python train.py --n_layer=10 --d_model=320 --n_head=5 --n_kv_head=5 --head_dim=64 --d_mlp=1280 --vocab_size=5233 --activation="tanh_gelu" --norm="layernorm" --norm_place="pre" --norm_eps=1e-05 --positions="learned" --qk_norm=false --attn_scale=0.125 --bias="qkv" --tie_embeddings=false --parallel_block=false --init="normal" --init_std_qkv=0.0145 --init_std_o=0.00325 --init_std_up=0.0145 --init_std_down=0.00325 --optimizer="muon_variant" --lr=0.00235 --lr_mult_down=2.0 --beta1=0.9 --lr_head=0.00825 --grad_clip=1.0 --warmup_steps=200 --schedule="wsd" --decay_fraction=0.621 --decay_shape="sqrt" --final_lr_fraction=0.0 --batch_tokens=131072 --seq_len=1024 --doc_mask=true --train_tokens=1085000000 --steps=8278 --dataset="wikipedia_en"
MLP neurons of a small language model. Each row is named by its layer, matrix (up: input weights) and neuron, and shows model dimensions 0-127. Each number is 50 + 12 x the weight over its row's rms, rounded and kept within 0 to 99.
After each neuron's rows, "fires on" lists the tokens most often at its 100 highest values on Wikipedia text that the model never trained on.

L6.up808:66 58 37 61 31 58 62 43 55 59 51 63 67 36 50 65 36 27 68 49 52 43 29 69 54 54 41 48 36 30 46 50 41 29 57 32 69 66 42 60 45 45 49 62 58 52 32 61 54 58 46 51 48 16 59 43 41 60 56 63 46 51 51 46 55 73 50 39 52 54 59 44 65 31 41 31 54 39 63 51 60 73 57 51 59 52 50 60 45 40 48 60 60 38 42 49 65 59 40 45 48 38 31 41 58 32 57 60 45 42 34 55 51 63 43 37 37 53 50 62 69 26 36 53 60 49 51 53
fires on: " that", " which", ")"

L4.up780:42 44 47 47 50 46 59 48 67 54 67 49 22 71 57 55 70 42 44 55 32 53 42 44 49 35 43 65 35 33 26 45 37 54 31 53 72 51 59 51 34 45 34 22 43 61 44 33 26 34 30 51 41 60 48 52 55 39 70 43 54 56 75 63 19 70 66 37 85 62 49 56 33 45 47 45 62 31 25 33 70 52 46 42 56 38 41 46 44 55 37 32 39 58 37 42 57 60 51 71 44 40 56 44 45 28 60 30 74 47 48 48 46 60 54 41 69 37 63 66 58 48 52 43 46 55 44 45
fires on: ",", "2"

L3.up676:62 69 51 62 41 57 48 63 48 69 53 60 34 41 51 65 50 56 53 50 52 54 42 65 52 63 62 61 65 57 68 58 91 55 51 65 59 56 71 50 42 67 46 53 62 51 64 57 55 65 62 69 66 70 63 57 53 49 47 64 55 76 56 59 42 49 72 38 60 65 50 50 59 66 40 47 56 68 41 71 48 53 60 56 62 54 75 53 48 54 52 61 68 63 72 62 46 66 47 76 61 74 58 64 57 71 45 52 65 64 73 60 54 52 65 54 68 54 49 64 52 45 57 40 69 79 35 55
fires on: " dec", " goal", " Or", " lim", " campaign", " level"

L3.up1135:51 46 53 36 37 53 61 52 66 52 45 36 32 38 36 37 35 44 42 43 41 63 66 55 45 48 51 51 38 63 42 48 53 49 29 56 39 61 39 53 37 37 40 53 56 49 50 42 61 73 41 51 50 35 55 47 52 78 38 42 58 60 52 45 40 40 41 38 54 39 53 57 56 60 44 53 61 52 46 43 48 42 30 53 53 48 44 52 26 61 53 70 56 57 36 61 64 66 27 51 45 45 65 32 55 19 56 57 61 44 51 47 30 54 50 49 64 31 32 30 45 27 45 45 37 67 22 42
fires on: " named", " is", "bec", "′", " tr", "here"

L3.up477:48 57 43 49 30 53 30 52 47 66 47 57 22 30 24 53 28 46 54 41 41 26 51 57 36 63 37 37 49 40 47 49 79 45 45 51 54 58 51 46 22 65 42 44 35 50 48 49 42 47 54 47 54 42 48 38 50 26 39 51 37 66 32 45 29 31 70 21 35 49 57 42 38 66 43 39 36 49 39 68 46 37 48 44 49 40 55 43 46 29 41 50 46 55 61 55 44 59 32 41 41 49 37 39 55 57 37 35 49 46 40 40 44 45 47 46 59 41 36 56 40 38 42 26 55 56 39 33
fires on: " A", " Or", " addition", " similar", " self", " regular"

L4.up486:65 58 50 30 42 54 37 32 66 70 33 26 43 55 38 33 63 54 51 68 51 32 53 42 45 55 59 53 55 39 44 44 57 35 32 39 57 46 61 58 46 37 39 53 44 33 58 45 50 45 44 43 51 46 41 59 46 49 29 54 48 35 48 77 28 45 24 62 72 51 66 75 39 58 35 40 57 43 51 49 67 29 52 41 19 48 38 51 69 50 34 29 47 59 33 52 40 68 37 53 66 49 25 53 38 55 49 44 61 60 55 56 37 58 61 52 54 51 65 55 37 59 43 47 50 45 50 53
fires on: " there", " em", " am", " home", " By", " real"

L4.up1134:46 30 62 67 61 38 39 42 53 62 54 56 34 36 40 46 47 65 24 41 46 32 38 59 49 46 46 52 55 46 47 60 43 39 55 26 42 41 53 30 43 50 45 37 55 52 50 50 36 58 67 43 55 20 51 49 39 52 44 79 39 57 47 50 37 46 38 32 47 42 38 30 52 58 67 50 43 47 38 62 28 51 61 60 58 54 44 47 35 41 46 55 68 28 42 48 72 66 65 55 30 52 54 47 59 42 32 25 35 36 46 48 57 46 47 35 45 48 58 69 34 34 61 31 31 55 65 14
fires on: "ve", " Sch", " lik", " Cap", "olf", " sched"

L3.up1205:55 51 68 41 79 37 42 56 69 43 56 43 69 79 50 63 57 52 48 78 23 42 54 44 51 59 51 32 58 52 47 47 67 46 48 46 31 67 40 57 71 60 49 62 57 52 37 29 61 45 53 46 48 31 44 46 49 57 62 66 67 37 72 44 58 42 52 51 41 35 37 49 54 58 39 44 75 52 54 48 68 38 43 78 64 54 54 40 50 34 43 36 49 71 43 46 50 70 44 38 34 39 50 65 48 31 63 47 57 40 47 48 30 59 57 37 63 34 42 55 36 50 60 67 27 43 54 49
fires on: "est", "ested", "ild", " ran", "land", " Golden"

L3.up100:53 61 50 63 57 56 49 55 59 66 55 67 47 44 41 64 61 54 62 61 45 50 61 61 43 74 40 68 58 70 67 61 77 54 61 47 59 61 69 64 59 77 47 58 69 62 68 52 65 68 69 49 60 56 65 68 61 57 61 74 50 73 43 55 45 52 72 45 46 52 79 58 54 83 73 48 70 54 68 61 58 44 69 68 75 54 59 38 51 56 65 54 71 54 63 66 64 64 56 53 67 39 62 67 62 58 53 53 61 60 48 44 53 53 65 57 52 61 58 58 54 44 56 41 40 57 43 57
fires on: "ver", " dec", " Country", " ra", " over", "ise"

L3.up1048:77 41 35 62 58 55 59 55 50 36 59 50 60 48 40 55 54 57 45 64 60 41 45 72 65 67 62 62 56 63 58 63 59 56 42 63 51 60 85 36 45 49 59 70 50 42 66 45 64 60 57 57 61 77 67 45 54 39 35 34 44 34 53 43 55 44 52 63 61 70 37 78 54 45 46 54 67 50 56 38 46 50 54 56 53 49 56 56 46 59 45 39 59 61 54 43 28 52 64 55 57 73 68 59 42 85 66 59 45 42 75 45 50 48 62 60 75 52 52 56 63 64 37 51 67 66 43 72
fires on: " cl", " prot", " that", " str", " art", " eng"

L3.up16:30 46 38 36 29 54 51 51 48 57 42 57 28 49 43 61 52 43 55 43 31 47 46 54 37 48 64 49 34 48 69 50 69 34 55 51 52 56 25 46 50 70 23 49 35 44 46 64 38 42 62 50 35 43 32 49 61 39 46 76 38 75 65 58 34 62 66 38 27 31 56 21 48 62 75 55 45 50 32 62 52 49 58 61 56 46 41 26 43 52 64 44 46 44 46 56 44 61 39 49 54 46 36 56 61 45 67 57 44 43 49 61 59 36 64 58 31 52 54 53 33 34 71 38 30 43 36 34
fires on: "%", " men", "oan", "por", "ump", "light"

L3.up394:46 43 52 73 77 45 43 53 47 43 70 64 44 40 47 42 45 52 55 62 63 49 84 66 52 51 54 50 66 54 36 39 14 70 64 63 30 51 65 55 40 48 66 66 74 77 46 39 59 36 47 47 61 70 71 56 60 68 63 66 55 52 38 41 42 46 60 56 50 64 59 61 53 58 79 81 56 57 61 51 51 55 50 50 63 38 54 29 36 34 37 58 37 58 56 42 47 41 52 51 62 40 57 45 42 50 54 34 43 52 31 36 58 40 63 73 55 55 58 53 63 50 47 53 69 74 57 42
fires on: "ounc", " like", " bass", "ang", "aj", " hold"

L4.up22:56 37 42 45 19 51 38 57 55 67 26 23 54 70 36 54 65 35 28 63 41 32 50 35 53 44 53 33 65 45 30 42 47 64 34 54 29 51 45 38 62 44 46 31 48 33 54 32 43 43 51 37 65 29 67 44 25 42 37 53 44 33 42 64 44 42 40 36 67 37 42 41 51 61 51 50 44 53 29 37 75 27 49 35 22 31 36 44 63 34 50 44 48 34 19 39 29 72 51 39 52 45 37 45 52 50 59 46 60 61 52 50 26 52 54 28 59 54 65 54 39 39 47 43 59 31 35 27
fires on: "art", " em", " Em", " Cra", "eb"

L3.up322:44 45 40 42 64 44 76 50 65 31 54 36 50 29 41 38 36 43 35 51 51 67 74 47 48 34 66 53 41 69 65 59 42 53 45 51 46 48 33 62 61 37 34 49 51 45 53 46 74 58 37 40 45 46 47 66 65 78 53 51 67 43 69 53 45 70 22 64 46 38 48 46 41 48 57 60 48 53 73 31 60 52 26 51 53 54 19 43 37 73 48 61 58 54 33 57 59 52 20 52 35 43 55 39 50 29 45 67 46 52 54 38 45 34 43 68 36 31 48 35 61 41 49 40 21 61 36 43
fires on: " medal", "ish", " York", "′", "bec", " —"

L6.up432:52 49 33 51 54 47 57 65 49 52 63 50 48 61 48 39 39 34 52 46 56 51 47 27 45 44 66 42 65 73 43 71 39 47 31 64 91 50 49 59 23 43 66 41 49 36 46 42 63 45 38 56 26 35 53 48 68 42 63 50 35 35 50 45 42 65 56 36 54 63 57 66 36 57 61 49 72 50 41 37 45 73 40 54 23 35 51 48 41 41 74 49 21 62 40 52 35 63 42 38 31 61 57 52 69 37 59 48 41 66 52 55 77 61 30 38 46 47 37 56 36 57 48 37 36 54 47 46
fires on: ",", "2", "1", ";", "0", "9"

L6.up117:53 42 65 31 55 66 56 53 44 42 78 23 60 50 36 62 52 38 37 34 64 51 74 46 30 52 72 69 52 56 60 31 34 72 64 58 55 35 60 42 29 40 41 53 35 54 34 35 57 26 46 51 48 53 56 56 44 52 51 39 46 45 51 59 47 65 53 43 49 30 54 43 63 60 51 76 72 32 57 53 50 47 60 29 58 59 61 44 62 56 60 62 49 58 54 58 67 57 46 40 52 46 37 33 49 24 54 62 38 64 53 42 62 66 54 52 40 48 43 74 18 70 38 46 37 31 59 49
fires on: " No", " %", ":", " and", ";"

L6.up1179:56 26 47 56 44 64 29 52 29 57 64 38 51 27 42 54 28 63 57 49 39 29 50 53 42 46 37 52 41 50 58 59 50 31 53 30 37 45 64 59 36 49 41 66 78 45 44 63 64 56 39 45 59 43 83 56 43 58 55 47 54 54 50 55 48 48 31 52 76 65 52 58 49 47 38 56 41 70 43 52 29 36 62 50 41 42 55 26 39 48 58 34 42 32 34 48 41 80 52 54 58 79 48 40 24 42 39 41 44 42 47 39 48 65 51 55 76 64 53 65 73 57 39 63 51 57 53 42
fires on: "ers", " support", "or", "ist", "ical", " that"

L6.up359:54 52 57 43 41 32 38 54 48 59 54 57 60 33 65 42 46 72 52 51 54 30 45 45 61 42 58 44 65 53 33 60 45 44 59 61 27 20 33 62 49 42 55 27 55 62 31 17 55 61 39 35 72 44 59 53 67 43 38 57 61 28 47 67 60 65 78 49 45 55 57 51 61 49 26 60 51 45 72 58 55 57 50 55 66 46 47 59 72 43 42 35 54 40 32 47 72 55 64 43 45 50 29 43 46 50 49 62 40 82 56 31 54 59 52 50 71 60 50 68 39 31 56 49 47 56 37 61
fires on: ",", " in", ":", " For", " of", ";"

L4.up365:53 58 42 73 40 76 45 61 74 61 38 35 46 70 46 67 46 44 42 75 61 43 83 43 46 59 50 44 70 47 29 33 46 73 43 57 36 36 56 60 79 37 48 43 58 43 56 31 55 54 44 48 55 51 60 57 38 56 29 55 57 34 48 57 47 54 57 52 61 52 18 41 41 40 60 62 59 43 39 33 65 34 57 45 40 45 36 55 58 43 56 59 41 51 39 51 50 67 60 48 42 51 54 33 55 43 79 37 55 78 46 51 41 57 66 56 57 60 56 43 41 41 55 50 44 60 47 24
fires on: " back", " com", "-st", " Cra", "amp", "nt"

L3.up194:69 50 40 65 63 57 66 63 68 38 61 51 46 43 48 45 47 50 34 61 60 62 56 65 63 60 71 47 53 67 53 40 50 68 48 77 47 45 66 38 49 40 60 64 55 38 56 44 67 46 46 51 63 69 70 52 60 64 53 36 50 50 59 39 60 55 30 50 38 49 33 63 41 43 61 67 54 67 40 46 64 44 49 48 62 53 47 66 42 52 39 49 60 64 52 43 42 53 48 46 40 66 57 52 46 62 57 63 42 43 59 37 55 53 44 48 57 41 50 50 50 62 41 39 76 68 54 60
fires on: "asc", " str", "duce", " that", " help", " esc"

L3.up48:38 50 56 30 36 53 55 54 60 71 44 61 57 57 51 45 52 57 52 66 28 35 39 47 46 48 54 47 33 41 60 61 67 33 51 66 65 60 35 57 53 54 30 44 48 46 30 45 56 31 50 36 37 37 28 39 47 69 54 55 40 64 56 65 57 66 57 42 51 49 42 45 48 42 34 50 43 45 36 41 55 47 54 46 46 60 44 52 55 50 49 55 58 71 54 64 67 71 12 38 52 47 38 51 57 25 60 56 79 44 68 57 53 70 32 32 57 38 49 39 31 46 49 45 32 35 47 34
fires on: " express", " rel", " early", " station", ")"

L4.up437:51 69 69 50 49 79 44 42 31 39 51 62 49 66 69 56 47 76 72 53 61 44 74 35 49 60 46 53 41 55 44 47 64 66 47 28 63 33 47 38 42 47 45 51 67 60 51 58 52 52 51 57 48 54 51 28 57 55 42 57 62 34 60 37 54 70 63 70 53 70 38 61 34 40 28 63 51 31 57 67 41 58 45 45 56 55 53 41 51 73 49 79 59 63 35 59 64 57 47 40 65 64 47 44 40 50 51 33 56 27 53 54 54 61 38 45 48 58 50 43 57 59 52 70 40 63 35 45
fires on: " make", "h", " end", " Chief", " Synonyms"

L3.up722:37 65 50 60 41 61 49 47 45 79 33 70 52 40 26 45 47 47 46 62 51 53 57 49 59 62 35 59 49 51 62 72 63 51 52 41 64 43 67 49 61 75 42 62 80 56 63 60 63 51 50 28 45 57 55 55 59 71 37 72 53 70 53 60 36 62 60 51 49 64 79 69 63 76 68 43 61 40 62 53 48 51 60 73 75 67 47 29 50 61 56 57 66 56 49 66 68 59 55 43 63 27 62 49 68 51 61 60 63 48 60 53 73 67 49 48 55 26 53 46 60 31 47 46 17 87 53 39
fires on: "O", "th", " Country", "ise", "ill", "gy"

L4.up409:61 57 47 70 37 38 39 60 36 51 60 56 59 51 78 71 55 64 44 48 43 55 32 63 69 48 35 56 51 39 51 69 63 57 60 32 48 32 49 43 50 47 47 45 47 86 53 56 48 63 62 58 70 50 32 46 51 48 54 58 56 50 54 58 86 42 73 53 45 58 50 12 57 44 59 28 38 57 51 67 46 61 54 57 73 62 54 41 34 41 69 50 64 60 40 47 50 43 69 58 76 46 64 46 61 43 45 36 55 60 53 52 40 48 41 54 76 47 56 51 64 45 42 57 45 33 64 20
fires on: "ib", ")", " person", "ffic", " career", " Leg"

L3.up656:76 44 51 63 76 59 64 66 46 44 51 68 48 36 21 34 39 67 43 57 58 58 89 53 50 61 39 41 53 66 38 68 44 70 40 37 42 51 68 59 30 38 51 62 65 68 64 45 60 45 60 31 55 38 69 57 62 63 40 41 50 34 37 43 25 39 59 70 46 55 63 76 56 67 55 64 65 31 61 43 40 43 42 42 55 57 48 29 40 43 41 58 58 52 45 50 73 42 53 40 41 32 54 46 58 48 46 65 41 30 44 26 52 50 45 62 64 42 32 44 71 36 34 55 39 67 45 53
fires on: " Y", "ounc", " ch", " like", "ches"

L4.up597:53 48 40 33 41 55 34 29 64 63 42 24 46 52 36 27 47 39 40 65 48 27 61 42 37 58 68 48 59 40 31 37 52 39 34 42 53 59 62 54 68 53 46 38 49 22 49 37 41 44 35 33 41 35 58 54 37 52 17 55 43 37 36 75 20 39 39 56 58 42 52 70 32 61 41 44 59 52 34 36 66 25 46 43 18 42 33 48 69 40 39 21 45 49 31 47 42 64 41 34 48 49 26 49 42 53 51 47 59 70 52 54 32 52 60 44 44 49 56 51 22 52 50 45 44 64 45 46
fires on: "°", " em", " am", " Em", " order"

L3.up553:46 42 42 38 58 51 59 38 47 34 47 54 56 39 19 35 37 53 38 48 56 44 56 43 34 44 36 34 52 50 49 61 47 61 34 32 31 46 41 57 40 36 45 47 34 44 57 33 50 34 52 40 33 39 49 53 51 47 41 43 41 18 56 33 32 57 37 63 43 35 54 58 42 44 44 43 40 26 58 38 46 50 27 41 40 42 23 37 38 54 37 45 55 46 32 49 57 33 50 39 28 20 58 39 44 48 57 57 39 27 47 30 42 39 49 57 38 31 26 35 58 62 36 41 27 37 35 58
fires on: "ike", " vis", "|---|---|---|\n", "ature", "ography", " history"

L6.up116:55 45 58 66 49 59 63 42 61 50 39 58 48 45 49 35 55 40 58 59 52 42 43 59 50 68 37 42 47 43 60 42 60 18 65 56 63 49 54 68 73 82 42 48 38 39 66 55 36 52 43 58 43 51 48 50 52 43 61 26 75 33 49 59 47 56 56 15 60 50 55 51 57 33 56 51 22 55 41 66 62 33 58 45 48 40 54 48 48 72 39 44 57 42 61 55 68 56 50 42 51 42 32 41 64 69 32 32 29 61 67 51 60 53 25 38 49 44 38 32 52 51 54 36 35 57 45 44
fires on: " ", "-", " |", "–", " a", " Euro"

L3.up1235:41 51 38 65 27 52 42 58 59 57 40 56 25 40 32 43 34 34 29 50 37 23 42 60 43 62 47 51 22 46 52 44 58 34 49 56 57 47 48 40 44 59 31 47 62 30 46 44 35 42 41 23 31 46 57 43 46 50 38 62 39 74 41 53 47 42 45 36 26 37 45 53 39 57 73 57 50 52 38 49 53 30 68 63 61 54 32 39 37 45 47 40 43 59 56 54 42 56 25 31 42 51 49 44 50 40 42 42 32 36 50 38 57 53 37 42 53 30 50 49 22 30 31 31 50 63 53 43
fires on: "%", " France", " acc", " called", " fight", " men"

L3.up145:45 44 33 53 46 46 57 72 53 32 61 45 63 60 35 56 31 47 53 64 60 46 57 63 50 64 52 65 47 65 62 56 59 72 45 52 51 43 52 45 53 73 71 65 56 41 76 55 64 80 49 29 66 69 66 61 64 54 36 37 66 58 54 31 41 45 63 66 45 49 61 72 44 59 46 38 65 33 61 36 53 49 54 68 58 42 33 51 45 69 75 44 35 56 39 76 34 46 50 47 52 37 75 33 56 64 50 63 32 39 52 38 36 62 65 62 55 56 50 56 66 52 38 58 34 73 34 42
fires on: "we", "ank", " head", " Synonyms", "urs", " Saint"

L6.up148:51 37 43 63 49 33 39 66 79 61 65 47 42 37 59 58 59 37 61 45 57 48 52 41 42 43 58 53 38 62 54 57 40 28 57 58 21 44 29 50 47 44 69 34 54 58 43 37 43 59 57 55 57 54 41 38 42 51 35 48 47 56 40 46 65 67 60 66 46 41 45 50 17 52 51 62 50 32 50 57 37 75 40 41 52 61 44 61 39 54 61 36 44 48 63 44 53 66 35 41 50 63 71 46 51 43 28 50 44 52 49 32 47 44 41 43 50 66 57 71 48 62 63 55 40 56 83 60
fires on: ",", " L", "o", " of", "p"

L4.up1:73 55 65 52 31 51 40 63 43 47 43 35 54 54 51 70 55 47 47 74 69 64 68 37 37 46 57 60 49 55 49 42 43 49 39 40 38 53 43 57 70 47 57 52 58 44 53 34 57 51 51 33 57 37 53 63 44 57 58 43 57 45 46 60 26 51 59 52 72 59 46 65 53 40 25 51 49 62 42 52 76 18 32 45 26 30 29 54 62 42 43 53 55 54 27 66 56 92 38 61 59 55 45 44 56 47 59 41 65 71 59 52 36 55 34 45 45 66 64 46 55 40 45 61 41 41 48 58
fires on: "nt", " Pro", " Back", " Dis", "-st", "oun"

L3.up693:45 41 60 30 69 49 44 52 74 40 65 39 67 77 47 60 45 61 67 50 44 39 53 58 36 64 42 39 65 56 29 20 55 54 47 51 28 56 56 67 38 44 83 57 40 69 44 28 57 53 51 52 63 61 45 43 45 49 55 36 50 29 46 23 53 32 65 56 56 54 50 55 51 40 38 37 64 33 41 47 56 32 38 46 56 40 73 57 28 40 51 48 28 42 56 56 55 57 53 55 51 51 57 53 46 38 50 40 63 47 38 58 26 70 64 40 73 69 52 44 40 53 51 55 49 31 39 57
fires on: "oph", " Tr", "ested", "ild", "ibr"

L4.up183:53 44 43 51 54 37 58 63 50 65 62 25 47 48 52 30 32 33 60 27 74 46 40 51 51 51 68 68 35 56 58 33 28 39 62 71 69 39 52 54 30 51 40 56 60 57 53 40 36 53 45 44 55 49 29 59 53 44 45 42 74 43 29 26 58 64 24 47 46 56 67 45 59 45 45 36 52 58 62 68 37 56 38 55 66 43 52 58 46 39 55 63 59 49 48 71 56 59 50 47 44 40 50 44 58 49 32 50 64 70 63 58 76 56 53 58 52 31 83 66 67 59 64 41 33 51 65 46
fires on: " |", ":", ";", "Species"

L3.up257:40 55 32 64 49 57 51 64 39 57 59 69 32 27 35 38 23 48 61 45 58 41 79 58 43 58 52 57 49 47 48 50 55 71 63 49 52 38 61 43 26 61 55 62 69 53 73 52 51 47 53 23 55 61 66 51 57 45 47 54 40 69 39 41 27 42 71 59 26 66 55 64 33 69 57 51 42 41 55 48 45 53 49 42 55 51 45 39 46 39 64 55 42 50 61 61 47 43 37 41 43 38 52 23 61 66 26 47 19 38 35 38 61 61 45 69 51 52 42 51 64 39 33 39 58 84 36 30
fires on: " dec", " like", "ella", "ii", "ums", " char"

L3.up838:55 45 45 49 43 35 33 54 38 56 52 53 34 45 40 36 34 44 43 39 42 33 61 51 35 42 53 35 42 28 33 48 34 42 43 52 52 55 33 44 29 37 38 41 47 50 39 45 31 34 42 43 38 26 47 35 49 40 35 44 41 57 35 52 47 22 54 49 44 41 37 29 36 39 40 61 28 43 43 56 37 45 48 40 37 41 45 50 48 28 43 56 28 63 40 48 43 49 30 40 39 50 31 32 59 51 35 33 38 39 30 34 51 48 31 64 48 41 47 49 42 33 35 46 56 51 50 27
fires on: "\"", "\",", "ii", " million", "ella", "ara"

L3.up181:50 42 33 55 50 48 55 47 37 39 47 41 48 42 43 20 46 61 42 50 62 47 49 58 53 44 47 46 39 39 31 60 22 60 47 34 23 49 51 31 32 32 44 61 65 59 56 35 50 34 47 40 49 46 44 56 39 47 46 34 38 28 51 41 39 33 25 69 57 34 34 72 43 46 45 59 46 26 57 22 43 43 38 42 49 49 11 48 54 54 52 49 44 40 29 35 46 46 44 41 44 25 50 40 37 55 60 48 46 23 42 36 55 44 34 66 49 31 45 17 58 46 32 57 43 53 43 59
fires on: " Gh", "ire", "ign", " history", "|---|---|---|\n", "ished"

L3.up461:58 50 50 52 69 63 86 67 64 34 60 48 46 36 61 35 48 57 44 69 62 53 63 50 51 46 76 50 40 60 49 53 48 60 59 75 49 54 55 55 40 33 40 65 42 48 50 49 70 39 42 55 64 50 50 46 46 57 54 35 51 23 62 54 54 71 29 66 50 38 21 68 33 39 52 74 59 54 47 51 62 50 42 36 40 51 32 54 63 53 41 58 60 63 48 42 45 51 28 35 36 53 43 38 42 49 61 56 41 42 56 38 47 44 43 47 47 42 52 47 58 58 38 51 69 48 42 55
fires on: "asc", " inv", " rece", " esc", " that"

L3.up1274:65 39 42 56 44 65 68 65 47 37 52 46 47 33 56 38 49 55 37 61 77 43 49 52 63 45 71 43 37 46 54 58 37 54 57 62 53 49 54 49 30 27 53 48 44 37 47 51 40 52 48 31 56 49 56 40 61 40 49 17 36 30 36 54 51 66 32 52 37 46 24 59 30 34 41 62 40 59 45 39 46 55 33 22 33 53 29 65 52 62 42 47 61 53 58 40 47 35 33 47 41 68 37 39 43 52 42 65 34 40 67 36 55 35 32 47 42 45 41 46 56 55 35 40 68 46 50 51
fires on: "asc", " ins", "duce", " prep", " esc", " Ang"

L3.up974:50 61 48 59 49 41 42 63 34 67 64 73 35 34 45 63 59 48 60 53 60 70 61 62 53 56 60 65 73 59 68 54 67 75 58 54 67 40 59 50 55 77 45 55 59 47 59 74 57 58 60 54 63 72 60 63 64 50 71 73 56 75 64 52 39 64 71 37 49 68 63 34 59 75 62 51 48 67 48 67 49 67 68 51 59 48 64 50 59 38 57 64 57 45 52 57 55 52 61 63 62 50 60 55 50 70 44 56 50 65 54 60 65 54 71 57 42 68 57 73 63 45 55 46 58 75 42 34
fires on: "ver", "ums", "nel", " footballer", " lim", " dec"

L3.up279:75 44 34 70 75 48 50 58 51 49 64 68 45 42 40 50 42 62 62 53 48 54 87 64 45 70 47 57 64 76 33 47 47 63 53 57 41 42 69 49 40 57 61 62 64 69 70 45 62 56 65 48 66 53 65 54 43 49 50 52 53 55 42 43 40 27 74 63 43 58 56 63 57 78 70 55 71 40 55 60 50 40 71 51 62 54 57 49 37 19 59 52 51 49 59 53 43 40 71 46 55 42 56 58 51 64 46 46 35 49 27 28 46 57 50 61 66 73 55 68 60 35 32 58 58 62 44 62
fires on: " ra", "ounc", "ides", " Bas", " hold"

L3.up456:34 48 46 25 17 46 45 47 45 61 35 35 43 63 58 68 56 48 53 46 35 39 20 50 43 33 64 51 28 41 59 39 57 19 42 45 57 60 28 40 42 51 32 34 41 36 27 52 37 48 51 53 50 42 24 41 44 39 42 50 42 56 53 50 41 52 49 35 58 40 36 25 53 32 35 44 33 53 30 50 39 45 46 46 39 48 38 49 53 60 56 46 38 49 43 53 41 64 26 60 57 58 32 48 46 34 52 49 75 47 60 71 46 49 57 36 42 50 61 35 27 37 66 50 32 29 34 36
fires on: " term", " station", "rel", " population", "umbent", " County"

L3.up1189:48 43 56 64 45 52 47 65 52 64 57 68 60 61 45 64 41 56 58 65 67 38 62 66 28 63 37 57 48 54 62 47 48 50 48 59 59 60 60 72 43 52 72 42 58 66 60 45 34 54 59 55 59 64 50 52 85 56 57 45 35 64 27 43 39 52 74 69 57 56 74 67 47 50 75 55 53 37 67 47 49 37 49 52 58 36 48 34 41 72 62 52 49 45 62 60 60 39 66 55 75 33 43 41 60 67 50 52 67 52 63 45 58 48 69 71 51 62 48 33 57 48 64 48 50 55 28 51
fires on: " US", " head", "wards", "ounc", "#", " rock"

L3.up232:56 51 55 54 57 65 61 63 61 50 52 57 76 82 44 71 60 50 57 74 45 53 62 52 50 55 43 65 40 62 68 71 59 49 45 46 65 71 54 66 65 65 59 55 62 51 61 59 51 74 58 40 47 48 58 53 62 63 41 47 65 59 56 55 50 62 70 73 56 52 70 70 61 58 55 51 70 36 79 50 55 56 57 71 59 54 44 38 50 77 74 42 48 63 52 73 52 47 61 54 54 40 67 39 71 52 62 57 50 54 69 48 48 58 76 64 56 59 57 59 64 56 57 72 30 53 46 55
fires on: "we", "ank", " US", " head", " se", " part"

L3.up1147:36 49 60 26 35 44 41 52 58 56 39 35 49 65 54 64 42 54 55 55 31 48 44 41 44 50 61 34 44 49 56 39 57 18 39 53 43 55 28 47 46 53 51 41 48 49 26 46 47 42 47 47 46 43 29 34 44 56 53 46 35 53 60 43 39 60 53 39 40 44 35 32 60 47 39 40 48 68 37 42 43 37 26 48 52 53 58 41 37 51 47 47 40 59 51 42 59 65 30 55 54 48 32 51 43 23 50 53 70 56 64 61 46 47 63 22 56 43 45 38 32 32 70 44 25 42 26 26
fires on: "est", " term", " Oper", " station", " poss"

L3.up781:62 42 25 55 67 67 64 63 63 27 53 58 50 35 31 36 40 55 35 70 53 46 61 57 48 56 57 44 56 62 29 50 51 70 48 62 30 49 63 35 30 38 46 64 33 52 61 38 63 30 50 52 62 54 54 49 43 59 33 40 53 26 55 44 49 37 35 66 49 39 36 65 41 47 43 60 58 32 33 44 60 45 49 45 56 46 32 52 40 40 40 47 57 62 45 50 37 51 36 29 32 43 64 45 49 61 63 55 42 26 43 29 37 50 36 55 60 38 43 49 52 59 20 35 57 53 41 59
fires on: " cl", " that", " str", "ched", " develop"

L4.up581:62 54 46 42 51 72 77 33 30 44 54 56 55 39 46 59 44 48 40 54 56 57 63 31 60 50 48 64 59 50 46 49 32 52 60 57 68 48 43 48 45 69 16 29 61 45 45 44 26 58 46 59 48 67 51 52 69 53 71 41 70 66 74 42 44 63 38 63 59 47 66 65 69 63 71 60 56 56 64 54 64 42 35 54 29 56 47 45 28 63 22 38 55 37 59 40 60 49 42 63 52 57 49 52 62 52 27 46 46 65 61 44 61 60 37 40 42 30 46 70 55 49 43 57 40 43 72 40
fires on: " |", "–", "-", "2", " January", "8"